From a checkpoint of a small transformer trained on Wikipedia.
Size: width 256, vocabulary 8192.
Architecture: RMSNorm before each block, rotary positions, no biases in attention or MLP, untied embeddings, normalized queries and keys, capped logits.
Training: a variant of Adam for these matrices, 326M tokens.
MLP neurons of a small language model. Each row is named by its layer, matrix (up: input weights) and neuron, and shows model dimensions 0-255. Each number is 128 + 32 x the weight over its row's rms, rounded and kept within 0 to 255. Numbers have three digits each.
After each neuron's rows, "fires on" lists the tokens most often at its 100 highest values on Wikipedia text that the model never trained on. A number after a token or word is its count.

L6.up754:109124179135087160167082121091158095119157104173118125125132077092117087140112061123117151146141140111220138143131111140175130111163097107148125153191099089123133190127097108139107125140086159129170133132178145168173114138155202149136066109132156166135166104111184123077105070076119132114155098138106142078107158126216152123129142120104160159139131132139131137120127120143093136149132140081107119125112132173186163155103118097088068112130221153125189165069088122153078113181168061120125092090098127060080080109129104148154157108101140216088124161125135115116103113107117114086125177093091119182108140142116147131123141134168120154093091134125129157066183218126085150138106096177136190114120112093150148094152131174118118146050082110146099177099100097083142095132144138
fires on: " In" 15, " up" 14, " Up" 13, "in" 6, " Down" 4

L6.up886:129091109157108146122123090123107116155176170184136136171081119125042125113142080120112196164153161154128180122076098132124100080163171118115185114123066138180126126086096071136129151134122162111120110132081137108136137112129104104079163122070143166080120124075034144083099127103117121174179135182131106130124107118161108119126198094080145145151103122140146147118108157169111165157179127111071125134081159155187103094135121178143133145107100090099125156103113126116119127118101108054135174190092161070126092112142174137132131159125172205174069122112111120094127138127112149090125132084144112111102127152150170163119204172192128176088066094114176101114104072094092114116110202106082127131174141125093085145120205129115113128162105154102193129168080117105090123133123125
fires on: " " 94

L2.up970:119120097095123138124134165071143106144102051188152155136133127147130077150130143073117131165169139103118153121116058169145101145159111101102146138145102109116140058102144154031121137077125123143140102144133084123127160172127150135106113049130135157154157122255111168154116154138084125140141148168118082124156120133172109027148089112082075122094099122143190162177165163127168116143223093109146105114131095150130118101100135130177085164117119146150114159168119114071115103102087117077087122092129110095125105170104163118073141115094118130126139179016113146101113148139123127148137190140134111107136148110141118170124133126155110211114172159119077096134066132139135156145143127129172112143105099089135138116121100160029145138104101097157168096083094104096164121128155112
fires on: " to" 33, ":" 12, "th" 11, "," 10, " in" 8

L2.up168:088102079124095167155140187141097111096075100149146112153121120110125171148134112126134094166196105126116096179077133127105115094188122129131113158129122159123149098108141126087119056147104129161184103102161140157171133142116104104148132143158152134217163051230161118151114082123038138097184126115153098199189117103123190078139143147137145117101127172105143183134144176157120164085152097128082088147130110110120117148115138108102167084133151138187120140137074135146118113123132142169156140111107113091151078129080140169107111088065159134123139126099181169081126126127117131052125064123079102162134131127093135156112136145189126187101127130149104123097133133127101174066067130114162213086102105134145073147178153129124135145123127216059137116108085160115131123151109091
fires on: "al" 69, "d" 6, "x" 4

L2.up441:171130129116114080135191149144110137138114136201089107153143132199156076127157143085106173141130164167201140114079142115095158122109169120026170177179144147183103148095111136138131122046100099090129123151084139123151203142131223110137140115183157116134191130135135196106122119103086137140153148106161162121096172158158140099182116158117128117125141163072117076132164129155147166181157136108131092077091123162152131099141078138145143177171221130093162117111124151063061115077149161174150142125130121141126092153107151059138114133075157125148147108148143110112132096054123184122137097115118104142099203116122172094112074129086064161104109129127133100083093135191154102130115101080121139105081115117108123106144110122138079152082113102115128117157117150156127110150144155
fires on: "s" 60, "is" 5, "d" 5

L2.up634:160176151108152150135164144104154136148089168194131117134146132138182096155127141096054100106127136234156159128021154147050160110128123157106092113166151170194149148111110157124161154131142155139211106182086115183150167098145109050188178124134143172152197149141111124096155068143150134143109029136126125118118172119073142115099148107134163152108144103117149094164145139193127156120142154147142173154164164163104138106124100083109166088128133141105157138114107157144088176154128149157124152118117131109129142170123163157157101146105145136147079119126189143161125121089165176047141079130116135076119173146167124125120147159076110124037077142135109098088146130140139114121106148050098152156133171119105135130108127154121127191090114123107130090121089099102115098149133180
fires on: "s" 91

L2.up853:097123113089099157128109107136089040126104170146078146139142121096089143140090066158094154082133166134105147147076149164116125089187085146137110092131111171173168122122121175089091083148140144183138132116127130164117101120111076148136144059086153122175201110173165140149119125098083136208144119130153154183169113105121094180111180157201129107095148121130127141129215199114162121089130126059128170146111132147123129181181075063143134121164165133187120116133084136157090162154125110229141147186070109154157156142095107130129128135122134116129094146124121134141091106118077140138122144129113104153146078132189106205115184140098145156082152110108094123088166101146128166099109117122131137144151087084121113135171094099142164151155157207093108110136105114101161085149069147
fires on: "d" 91, "l" 5

L6.up557:133166156088064087183127101065138130146054156161154145097143178099098134132139096134135133142157109122203120152105143143082074117124134105128183113139156193180142121148082149101142091096138079099153106181180141123154136121120054158126090108188159138151132152183130137177109122120156084117155132158146077174170207154140108140178113099140111101172146182102055145152127122138175135139059136118079158203200088122113127117195108152113169136095159146088156101093169148163138102136133130192138120170145052097171119104134185139126111070111117176113109092076118169099130138164116118156145120131140164149120112105132169124110193154090116125138131125145123107173144248085095133154098119098084113114106177117149141150101151101082093134130095129141162122150145131085136167144146149
fires on: "\n" 36, " " 12, " first" 8, " ==" 8, "==" 7, " and" 4

L2.up277:076208160164157169105161140131127160190122160131151139149174136086125069120149104128122171137112219081179203154135158124098133158166167156107138102144164127179150107122089098118124151112172116138132083134145120102141237096117110089155155137158160153170128107115088140073166124153109073168145138127083143132100116131136153126105137144142108126125074135092166215115160109125162162075191174119130177090187159108100134117111071158111093100122112162158111156112105142145165150139130145139149134128087143052124134132138135164117105148042102138129193045140120196143149059128089153115090150180131078094162166103168105162132126137158110150113179100230130107070105114150138153062111133136110134106122129093122118085143077167120134146146153155129103131144103106110102097128143098
fires on: "s" 37, " of" 21, "-" 8, "y" 5

L2.up189:119136109083131146172090120104117155103067111178198160161091099153112106132101127118092182193186097129134094161179097181092122106149137170134128135143110144133130116171123102079101136139182134152152147214124104125072145075161172072198159082157166140150128124166128176045100124080174109151158122168156102085068123177159077119175086119135083126106115107143115145126143104095169121054122117088148191143148155130125135167121166072141130047062095118122122165099088128148089089159110106129151108093094127121156123153108119193111157121089136160161135117117200158054160093113134151080148106121132143101144125081144154210183133101139092145121144151184147144106073105170087157095097158099093151140141180137166118127079112135112126123150170126132127129160148136171117095136160125
fires on: "s" 15, "hi" 11, "do" 9, "ri" 8, "o" 8, "th" 6

L6.up877:087168096152087130117121154097147135160144172110126135147133140138155100118104137158083134097140127126128189182136106150125172137116132142070101105189116119188176119130108090180125136091106076166194098128134166130178108073124116147157109119110138151159165151099082149164097119154132154128102122099074100119097165145183066106110126080168164079145120108153103225119068120120195152046180162146141172166170135102106138220186190120068066142107160106118118146133086137146133123124093141082143196125091122144116140135099053082081125112117193169139134159051125153119167129116149185155138158134155165116154089137160168159122134107170045165079102137125186133174129098173153105108083132135117171091096086148114121145104153117126163108144153114113124154108119116123168118105107165
fires on: "al" 34, "s" 15, " Al" 6, "Al" 5, " General" 4

L2.up202:108151127124117095097153095088106106170130169159109127163111116122109113193159115052107180217125140139131187105099105172097134137107127128127142136156078123125246136134107138123139114118136126138128076153123135140084139116159116087135134058077170202124120155134100152107075044110118100112163146140103128129118105180136138113205137153130102169140165100131133158147180200163108136129148158053114126125137148102150118153174068106087105172164139081152132120122097164100123109141134121138104185170077095116116185151112164150161082107035163146112094137181125109067126098113133108146086157170115143100120126095157110193125151177143120158128154182187133081118192107108078038116129179080098112097144132091126108154125173104123087155108068136122104142119117143090156127124121102
fires on: " " 100

L6.up835:094118078136135133140135074119158142131139109176221122157138137097130119155105130104146090112113184156110156125168082137052168158182209133143175151152101105125143069117140064108174173103142120116114185105207125136107156146149075153176115137081105114098155117109058126114116134131152090103139117094085166142105110146106152107123121089187120101188108134126131145128084079123152138126148140132111127104144144138160106175171155121073073117117204106238090153120116113124078127133091111132110105152053101097133121128107195129152109104097165141088079089088141149145146105116172204129115116090087095110189105084132171133111117131110118091073083041160171125149092086140147081075140137111118178064153150125106109129134103130117117113167172146118115170154119168145141068143156127
fires on: "er" 35, "ed" 12, "al" 8

L6.up808:075154144132129131156190105106137086108136130130183143148158153122096145135138054052133137127110163095140152179079136141147150098143206063152149104125114115168092158154083144101105142099136075161165101135142104104132178107098106119155117126142120054134187140081083212139156096116134125119143132126153120142104133130153075154156136156140143129201102143073160218126111162118151186153132149156108112121086149186125170163134132095057159177120151115163102136080139147119190169170094142117124082095109128080108154148118156097126095118116149169121140102077077143114129089133089159130115152103105122105145124112148176095156114114149072094093167165187122135082160116142072136096094109147091125136100183148124118169133080114040138126191194151126150141065091078202075109145151128
fires on: " and" 66

L2.up673:091193102127109090187107176138126113146116116076173105130137097132084095155145127150154182127179107150131129131111131149145122172189149172131129111070148163155121082171091139089060104084114140137205108142087150117170164154144104066130091095052130159119218126215083117136135111086106179103114132131088087123125144153124093114125105116136168076099097136073128204135138164163076147117211135123089161127112097153129145099179142108120116119131116188139153098097145115175123143149141142130124123170136165121141097103142140173113145140126105141176203021144162145140097150122124112086148104134118121135136164103135118144167097145114141167112104124133115095056113097100145081096099121135120140097086155073103074070162125087075142166048132141107169164096127168112081098111085097
fires on: "'" 71, "." 27

L6.up81:156099087108075119147144132129119130150113114169093102113104077102130111114141053112134088116151146120158187140090154092103094101133136120107133142125126166155137155060137126067168085074105144169189085210079113172157120086139169150120123106149181187150136121138100089099078068097119149162151164184150149099158173130160120116089104124089148181061133110142129194130141199165111147066172137119100128073122183137095108101164129159157115135136121084126170151107116123123122122139147121200144179099101128096082170143108094145140133108107198155140131124184169114175092134132127133110120144127099120157105168087110149170084142177117107171117175089208090087154151125172107180138032190153104159114081125079120090163098124125130149173108122184142167131107105116091134085150090107
fires on: " " 53, "1" 8, "-" 8, "," 4

L2.up669:151129121114128122159125110129131061120091139090105122151057088166161156120148145154116126085164195108144119130125084220116081130119178094139163145173139092107171130125113120112128140092116148101116121176128134182162163110111165123098095083115131175156079067101157188129120106058093091155135180089125146174099111149132164144129121118119092126163093175126110122119161181103141176143100169114114088134153085146117130205168135118156115115103204104120105139134088157102031136168091089168153124127122113069122137137125125057134148077124161153102174155087145135081086081113092144097149124189102152158102048167094115126161127124142113135164160127132129100126142140109072084113129138088128153112120169120137148048151042128121136213105138168130087113132176094203062116125116100
fires on: "in" 21, "s" 16, "H" 12, "er" 7, "MS" 6

L6.up146:101140133133155104181137170137134070202193150090107110140176106105095128151120140213126153253103152071137190132130136179158162062149146171090121094188182152112127099134119152122137121129108112166124102064080123145109139104113149114114120140191132130186146108140118169090174127150069155179126150179070144071101140155129165073116130145125119152105163113082082119117156088086112166094155155131131143147137159162091110137135108165196136082151085093185100138117113112097104142103099077114176122133125110086069138116086105156144123121123113137090107150134100161106154108167093176092163091168126112103077138137129082096160160144194120155168184123118158099180137098089144080106068144138132083123125119069072122162130120117109156123153154132129125166213125093148127097158135121
fires on: "s" 82, "y" 4, "go" 4

L6.up770:099144146110107145157134135147106156164134134101131130118167123114095140098164159167161109162166155142194124184146131171096126149110126074085146118118091105134146128119091170165068102105109104190183199156166144148162128122106114138158094068030158159155134095133126118107118124125152124108097126118139087125110201103120175151094132113155142176119146126154135197121156142149210092034124112122075188183124105131110119126163190151157105169141140107104120079079177141073105118090188082172118150154122109110047108129125121167094145151123154177122105137130175139128095147126083131125111109136073113153157097133099171165135102162111120156122090070126075167132187174118104124094093155143099167145063119097133118126159093145087118175093062187186135117094114112094178062155177118
fires on: " |" 36, " " 14, "-" 8, "en" 6, "mit" 4

L2.up568:157143152135075149131119151117108137147101094129108125141121129121083170159131109170140146147194090088084155139093113152155154147114100111128180112130119151152198151095108166138134114101101118143152115136113098238098167137105104156157143105129155108168109119108104128106084070130102067163180125122089133141124179080121150142142080162125127128130079158087127198154138206158180128050120077145079161123108086103081133084149120148124067132116120154198166129126121114158063138134058112184130138143093096083111178150142144175149109075105120167137097119091087152022145118122134083066118156136133197158138108133145113102157176134068122158083105157163117108088115141068139142033111144096110123145137108111094133128130095057146162148076162134092140137053126135102156150130147132
fires on: "s" 43, "o" 11, "at" 8, "er" 7

L2.up326:184184113104138128158139157078134056130151157116184160130135139146121130111137129123158162071124161155140104090137158160105098156129134145099128113119111135123090117109097127163139153106169094172115160136142184136159182077060162118142079141173175093127133126112173192170154126115100176135152147158159135110140228159156105116190131088109167125120081161085148133120115111110138108098099158060115096136112113103151049136074142033126123129109161107185147133094141150091089145179134154166147129179145155110177116073137158062174123140101178144096097066116080160104121090094107194099125109132106137148137179112173143105171128175110112146072122151130160098032096119087057126146165128126084141210101154157118131142112138103161116169132115188078152103120123128178126126142136155
fires on: "d" 22, "z" 16, "sum" 11, "s" 8, "st" 7, "h" 5

L6.up29:147139149129110110146113116144133129155149123123103153088102107132135139114095139081122160074122108106204096096109093204027105144107149137127156160180129078140113134109165108156129118126109136152123159145114145121164144103169156096123075097180126197165168082138096145140090141058152129140094118154103151085121132101115161058133168107159159127116100153116152145170225211116120156117106125097124099093078149105158100120134180132090111136112145179131118023126153111109078086088180142165136120137120180142090186156092092134178163146105090098075168107111078132138122110168131081159109151133103155133159137148201126114186187094123112148105164136161149103165100130111107044128128104158135077118124156108074046078192116128127114170076147135156146141095114135166098078113128119
fires on: "." 77, " |" 9

L2.up945:116148117103073142156120151105108115083121151181148125140114106155088129106111138112108083141171118161148116080154132147140082156116087124036120100195117171137060087099106155105140155111073142111164133148155151125104106125130109130138094132141169078085151143164060157092129097049059131179156131201162162113119191150134121108176105139126110109130125163157148122167080102160147162115183068129128139088084126141148105148177135141130144115172216166110113084136104130128081115141120128136122148106090121130154088157107199122161110116084192125068123131083116154069102128120162218117166132110104161087099149116175149197121161196141089143117112097121116127109103111136126197128126150074078143129105092097139043174148088074130091144121074102118146058158092091158122145123114134
fires on: "y" 29, "d" 16, "ed" 10, "al" 6, "ly" 5, "f" 4

L2.up50:102137119091057142151119144141135173179130150175131132135193134113104117143151162124109196141098180117147183151079115130147111114138100137096163153111142132154091172096145112127110121032087111118181139099143099145107173108107134120130098138101170115185156132113126123075115082114133150204146108139147127094120156133145089143124154115117154091127084167121093150219090149158164133129129106134152114109158137164133167123113099082147097122179184166147120140104128170077086064099121087160167145117083117121108145128131196092149105131119173112143106073114132146088133185093117170139129123118151097091146168088152096094135142120159050156044128132174113109108146136167090082164054152110087074172093123144072103182149119145131162198106083139188160129190080062093194119087135157
fires on: "s" 35, "d" 16, "e" 12

L2.up732:134141076104087093209120167073171106182133085140153202144128100155125079133077121117092135119174125113105095115118146161168104160151151086099078120140155100106088142124181125122121105065088127139124101181168136137141183161160135105145105130146227115111143065235127138156194106066112086103178136136139121129142179135153131056153098135136098084162117132120095133162105127160116142121185126115100112135129107136121077110068149091124101126135138135105101127115173141164081102118121094180137134150172129135157143102112096160126199113166158111127137151138084160062105108108126108143128162131140121179099174109123114129120147133142108194157124134082106105099116168155107130071143133115112168084066057165130124130122097125045152178112138215080133130063108134081083128123157080
fires on: "em" 13, "." 12, "hi" 11, "ho" 8, "circ" 6

L6.up965:155118121100092164119133166136085081087088161119138172164166121107113142138143041120126108123190181134208157083164089119099180120102185147086161129079099174138127109119069148165083076142105127162103107116107165102117119151121120158139092102194127127105145074111129107084166157091156123120120097182136124107150221111128148100158108161113130114137096108131120129135125133093118105180084115115121115130160091143142153136112113109070120130177097146149122151119091177120101110198132054119139086166098211057129143119140055146085172085042177101097070109122157180164113102096076097141099181121163113098144087092108165098091161123173123150137152134113155120102108133116104128151079113169083198056141114068125133155102160112129126156097077171135136171094142144147139126119110131
fires on: " in" 22, "y" 16, "in" 7, " In" 7, " Dis" 5, " Ex" 5

L6.up461:098116092100151127145098195127162128146144136071134150157122083091128132155093130126102161111108192157125068127079104133129083161116167136114100094122151096158094100104144197134108127120177128174149152119186098197131122166121156147168081097178116171195132060108082157084152113089160139138132134150117130113133102101138090152157189130136146172137121191117113165164170159143105143106109147078119115134104102097182166130132132156110154108150160204177159064126151149118063060160130108090177156131102152121140166131120115125170108104094089112088084090164108185139169100119074109138126197160133141211146101167091099114090118112137100068092151137155117194124202169105088129151148075152089186156125136130086115082090078155103111149104126088087078106131191118153132100116093133
fires on: " (" 42, " |" 28, "." 9, ")" 7, "," 4

L2.up1012:122163098081101103139099176134154115143079044154179151143095094184158104167119156059171153127228158095115117118160140160157114199159124108128168145142152125124095080123109136157151111058146168144115160180101163203094167163098093135095109115128227124151119102137105133131121113029177122120184144130115168109155118146166128097184082151110075122119068141109127152168111140135125121120122051111104116165145176069148140115096175101093080136162147145135102140092092112126064091190119137126133120145141162085110129135070171148143105067080152148120114092076112133056125165110093148084106132128091119152117115105116113149135157140118042158127131162157121092148133184154083151136091127122118115167125144136136078139174111115117113110118150084123160116183175111144080149151141136
fires on: "s" 38, "v" 12, "th" 8, "1" 6, "o" 5

L2.up291:146125123124087119165175061081149069200123079135144126125104177163109121152133161092111177108145135120115145149111082162114137142157148129132151208079133135132144082164087108025146118127160108084096126098108131155107179124098167118094172078103168086111119141097141175100126129078075043143131161129133084119081100129213134087103143115114060167151083127142156115132112144045190129108141127053117097127118143135118125132159120157183110110102138105148118099109098118119045126141114159094134096135104143131072129170101172120132115082121193142125093111115144157092126116011128118111136090100079114141188113107110137133148153143151067101122076140118140138173091093150123113136140129139127194132137127150110047113081135124148148156128153102139112120129190106140054066138155117
fires on: "s" 26, "er" 19, "P" 12

L6.up53:082119063097172120128074143087138129135153081134168194107175148107092175167110094108145131177105120159142166182137060126120129127128171095143115101134139151099105109131137145149117098098210153200107150120119135118080153148127085150142142160186169138219181101108133127052145149117111146155148139125126099142115137117131176133164192210116151171183148153148164164173158173074112085162129162075138112110102115111137164125199104126136061178152130152123100117075119139109118127193121119116149091171168132123134115143095168087141162099067081100120181173131083145108159108071149197132088175122075160143164125091140155099171134123111096125136183172172108115149154156076112193165138129112092102153137117137095108177129082095150099101113156137099129110102135127178148065137125126
fires on: " |" 25, " by" 12, " (" 12, " \"" 10, " as" 7, "," 6

L2.up4:106145149064138165175098165129124128160163115087099141128133138105099139167079124105073124166179159143167162135087110150093066127178126138131104135134106118157172121109054143088115045139138146155135157097102174130145111079126104101237145052072143156127100099147089195151097142076153171164085092094136140140108111173151075163171170125150057180115080094154163159167183131078136151088171145097138091116088099121070196193158119053123064086114120149127124056094177143138123139146073185111104130121118156138124134120154139125145127110138131112111162115118111128079134146087075104115132154098089146091138123136145125194132123136160127128120101150152143151082138086092131109081152151096144122182108132142041122089127098088093164129163123144142096151114166107120142118161130091
fires on: "t" 31, "ve" 10, "d" 9, "ke" 8, "re" 5, "hy" 5

L6.up456:094150107060132152184110126105094159148091174167165166112178154114119156136070102073180100096165138188167136131049119129124097115115163121099139165121090149182131129125164107131123151129100145220134121125118153164135136159177081085175075131145151160132120133130108106094105071104134118154173147157082106150092188158149112130110153142148134137095145160176055141111159145103119086132108141140131191141138140078146158113104135123158105102150151123128115087056113134165137108129140140158076126140166092122148101071100102138139179115041132169094107083209143175166103073111116146097092099128135195143158129117158185135168118094135127143150056162179082124074126149098064133168076092049123141127103107101117115096119188161060105140149110151137100089105122154133087144084168134
fires on: " (" 75, "(" 8, " " 5, " and" 4

L2.up46:172159070114138077169119120076156142157083136141107104169140104081093139156150111106089145110212140114120118162151142196113109158156131132130124148172051118159229115191130121095094106130130172137165136167118158152144115132155059145145080076122137185143082085140163130110071062109124129172167172106129091082127114148168135131144099087119105142151132106098123168152113122142106073061199096097085106185146145092123063136117191092139119126126135144111110123090112120176135106138129054153109179122122146160168079219137178173150195082150191113045150190140207135066139163129103081118172150090092127158105104070154125129129099118147105113146145157141128124110129112123095101129101138144131091108155139125153101147112122149104138167155137146159111152115122125121124111182144140
fires on: " other" 23, " " 20, "ri" 17, "'" 14, "o" 4, "in" 4

L6.up742:171087163086070147181136169100127121144125119112098124115151157109125080109140169165163129126124158049168127176113097155111110084143159177068112138122140127162126134084051130124125065109127148127121186186182144144103144124166151168169093176110126171170186143140195158138147133058108123136091140187148094089094165195184101120093149101070132102157125140111144104166163142131113118099136150028114055182092125129125087097088076174051139102165130090097140125097151083059188090137112155121082126104180133108127132099127091146160106128095169189069100132151095214131155159144055124103133160116111163155136163139119131083110148138115103116122163087140091108121101154085100158139107140106098129147106113141137154123099150101127175139129118134078149151105176135105137157152147118
fires on: "s" 37, "sum" 13, "os" 6, "li" 5, "ul" 4

L2.up517:129149131141139145133109083148142133129128134064165124154156158121136154118109162170058184133127149141092135150125085150119097135143111165136203095146179122121115124131099146138135142117151097152116099159105163164145108125055158142128072128139146100188183134121129187122095150085124141109107176126125158082102140136116146109138078104143052142116103177086135084144148140082173172121154140109112139071162091126154182178101155122087117142136114098132126098110096153060081148116109172141146173098175113094109195111091134133110162156085126170123162107142110099062129108114077154076158171150128040146162174096108099145140181165226088135094107086097118108138111150066107139100084123120078106111157136115052143103137092079183074154143148093085090105174165088167091075136168049
fires on: "s" 79, "mit" 5

L2.up713:115133091113149153125110120130103110146067159098118123140159153190144126130130139149072169145197119108199149177122048208078184140144134130107085103201119175186218106136113099133127118131106147168135115187116129159128179140148179084105145044124164135218133116129074199077100140127152138172167177138124143144116153171102144119152125146138131142128161128150128155133130152116131158108142107084089113096146141132120116107158126099131125079190148145168097116123092128112133137109089093177109141129099119105165112152092104144100130101115176149128081162125212089078134109153101109086163088118124107182112122093106134193138108147133115117085150117101138093144058073144098130067116170050117200089141109103141124101139044109137098124120133120160124083122169138168138079171089111
fires on: "y" 45, "s" 18, "o" 8, "l" 7, "d" 5

L6.up507:132118159070140172150178153110147141149110121136067136188173152111164125158111122165170084117086151119138228113097128128137117107104150179161117146095146174160130127090173091109173140098092090101156145079180076091139124132105135106168160168178129155122206118201151136102112098121106120238103141119064079175121135136142143130061149162107127045197115101100111147103200113094125174137112133140108129095060061157134081134143077132129155114102097097106147139146152134142134097090147123121085143170170156077101082157110061126164149076108133158148113136146124143129137086084084175145128160176133127078112149150102105113110137128152137128102115115083142096128138112139148104090154069063154120129119159128107132157130139061078175132104145107114099125114142156095106118227133139
fires on: " city" 16, " to" 15, "na" 7, "a" 6, "magnetic" 4, "k" 4

L2.up196:106103144114119064162154159172140071085119061106102153175176129156154169137117139161159117173174109093120144172177106183129148160191082147135175122154164106137099095110097078125160108030110135147146117157125103202154142131146112136127095143145156099154140108137122181126125071097089048090180110180099104130126133149142190105119103179123075151177091167121156122126112147097152147076112116043140090120137062107110090126139102156159198085079156114139121089075154185138092088133087166128102135096110132099102151144153161172137107168114159140132133121067097138068129133121104144126132169126107181128147148129131122116127174133210100160158212117150156090127186165105134086064116155086103098127121114133111128114141126122093170176118101119127096084141181110184117119142177108
fires on: "s" 59, "al" 8, "ron" 4, "y" 4, "sp" 4

L2.up683:106170138132078141151164106081153112151075106165158162132126145108176141183128117112168050110125163156170174144139187154119117086054174115147117128149101156134170129129197126143177143091153137160119147145145073146122089183126074155148097111144163110167120152109113114112138096133170102129161108107102114064152129121174133135121130124157138120058134178071122122144140137140100118135097165145141085188092177129129094089118134102111134128160138135076135148132141140153074127136117123152198090096180162099112085128161063089151148128058139124119106097113153114107173086073154070050085173068060152128124163128175171171121122121162146130099207173185126095121174203098127148140066100123106124058099159128126046107144138112153144145162137164138117134118046105146106099122140119
fires on: " " 70, "." 11, "(" 4

L6.up170:148139178102121153125160104143136134122092128095113157148171127144116093079141147066159109153177116100196127118142081119095128126137189108123116158135057203121108114140052121119171104138101110098142143144152149165125149166115046048123130099120154151162117153163131153115108121150139134105097094095086121143048195166113097148127105088112188095087082205122068177131088122106152120130135158107077128149111109195064056096160060122160098112145151137138141118130113129182120111116149105149115131127200202104120083115157168122117139122141109081133142072138131182173162125069138164058122090122123113128148147063166118097106162122100134188120115122129095123116133193126191116118087142053112137063124159112096091175106153124105130137104089089074140146134166157149165110119141099
fires on: "'" 38, "s" 16, " Player" 4

L6.up388:167139136102132104180122182095117102148177089093162123163143127143150148130148105110127164082152141114097130166124125179083114151086133087147119092130089094162159124151135158079189137157138153140119153161160112125147138165122111169164176147126162147158207126142113141134179102124115114161142121144092108134142121116162130156214167152113152140101123149155099156167154181066165168145125131110108106164098130136154059142179122120124062101146123179059121090128216173064081119114071137091107176141152129105137167096101145144089202147108142160156100089099104176109127061119148203148076124115116152103180154108147124136212155098119098155130129096117164134072083115137081063088156134140120159087124127195116057123171132147042117145137115170112142082088097097135100066108119119
fires on: " the" 42, " The" 22, "." 15, " which" 4, " and" 4

L6.up618:150125092136181180131109170115185107157150163130165184183118105126127158103131125073139168188106116156162155110111123199078130125132138098128084114185158155146110096130132120139139132101188110172134076117189087127124162132145111145183091047173139137105130108093108153117175085107147120155139173154148135077109092100162127109141150144155091148127131177105170152137155121167140157114158104131112132137100116179151140110113113121136117101086083104177167051106163157095107102129156129087091138116111135119114139138130184085126154108118178122088105068142099131076117040141097094148074194211122138126098193120094071161083109149118113106120189148142141123060127092129069147068080097143096126140089127107094114121127096105129117149137160116138041089080196190088089104128182145
fires on: " " 51, "," 23, "." 9, " (" 6

L6.up812:084150116149098138187156152102177145081143150199205138150158106155136110129174072182134114117109153058168123159083135072151098161145088129092149183101148112143162087196133130066118114122145096159142139183101135107174128194091084144114150124124127100116100122193104154117172101125137101117148140157140152184088140081152101107122167162073109161098152113104123096170156180159169116147085151120135182170096102136147098085109142148145125157141139128089091135112195150049146126158103094136123104118172176122119103134122136107089120154151164135128116193046166165165129134143149156138098101117137115116126082136146110106124147135141063092135156099135075092057113171110108137074136202137118116144095158139115114132149125139069110130136076174147164111052110165127072080217152106
fires on: " and" 55, "," 38

L6.up567:126193127079114135186121111118153155198070107098159143162178160108100180121045059155089145175184153135147085133126099113134105200126099106132138117137040152149186107131100162088148139123067112155130150106164109148112101173104117108137145102086133084134126108174131129123118069112126125099171119139074120173145143119140058092140135139162107115160124150137115107174138105093161168114108233114070122072062128105145131179130137115158113142116131092044091151114109154081118150237147128163122082145164086137112094179135123110123147142143188098122119108108136145168106115137107123117129064165136090142129161101129156069073194142177140121166085128112091143128126189119119112129142174067121087139116124113155122150161089166173135144132101162125188125121122150127109088130167098
fires on: "," 31, " and" 19, " having" 11, " P" 4

L2.up728:146155109133141112127137123023100067154123114136219127161082163136124091175158144138073211088111139121097122152123105189117134169112137100107156136142101100169215153180110129114127127124165062146141125154173117101099180126095140108107167159082146148118117107086118190086094124098029066210109192112128076116055141144171118129129142136163118127187130136143127134098154122131160170101174138138134193141163124130136180150142051121126141129106119123180153112094127105093137104154125103159127121138052127102091131154129200135154123087135183130160140064066139199120148124113112170112106074132120124138136119092127113163108150139168113134087085129125142087163106122110102131129149107090134165154114181155135108169086138125102114174109153142072145142142160100108109066096137181
fires on: "s" 36, "er" 26, "ed" 5, "k" 4

L2.up614:099126107142125132129177138158123067174089124126142149095151175139204152164174118044120199136111193105138133103088084164097130079171162154148136178177150139116139139170070117075174133150146069142101119141099119119071170164164105098142145096103171146120130124116103170076146108133130119136160138144085138076138108165123204106111157114162104100150096151177124156133165176087126092151173164116097103102112116095137101150151101116155162108179140117126117118032132113114130135116130117109131122130066081061124140112146193098104144089143228161101166193093128149127103071098059159080118107163116137134080215113106123116102112171149113100072093130160142072094154134198103078105117134128115113087136135098101093112134155076122079116131111134101131159157138122108144079166146110
fires on: "s" 45, "p" 9, "r" 5, "tr" 5, "al" 4

L2.up203:125147142119150136156162113092174114169076138092151137151145134144165127125172120109116104079197119117140097202135130109170106151177137173124156172178140115112126114176120074086180112092054126131167145114106165127177189133151106087140115125095144114141110129128068152059115070143058068104150162141061150120085159164161120111204179120163073194160126166177066135126087108090118144094121115088076157131073109095115115149167096121146098086131138146158113127048120166134113100121076171094146168110065095154090061167134179120151114153114141142115177126133096172083133061130164134160096105164097130130195130118138165162073121116173101125152095165153130136128085096131119126093153087116105120079138144150063139131141146109106146136114168093097102154083142065146114112114171145
fires on: "al" 28, "y" 19, "ed" 7, "ing" 5, "le" 4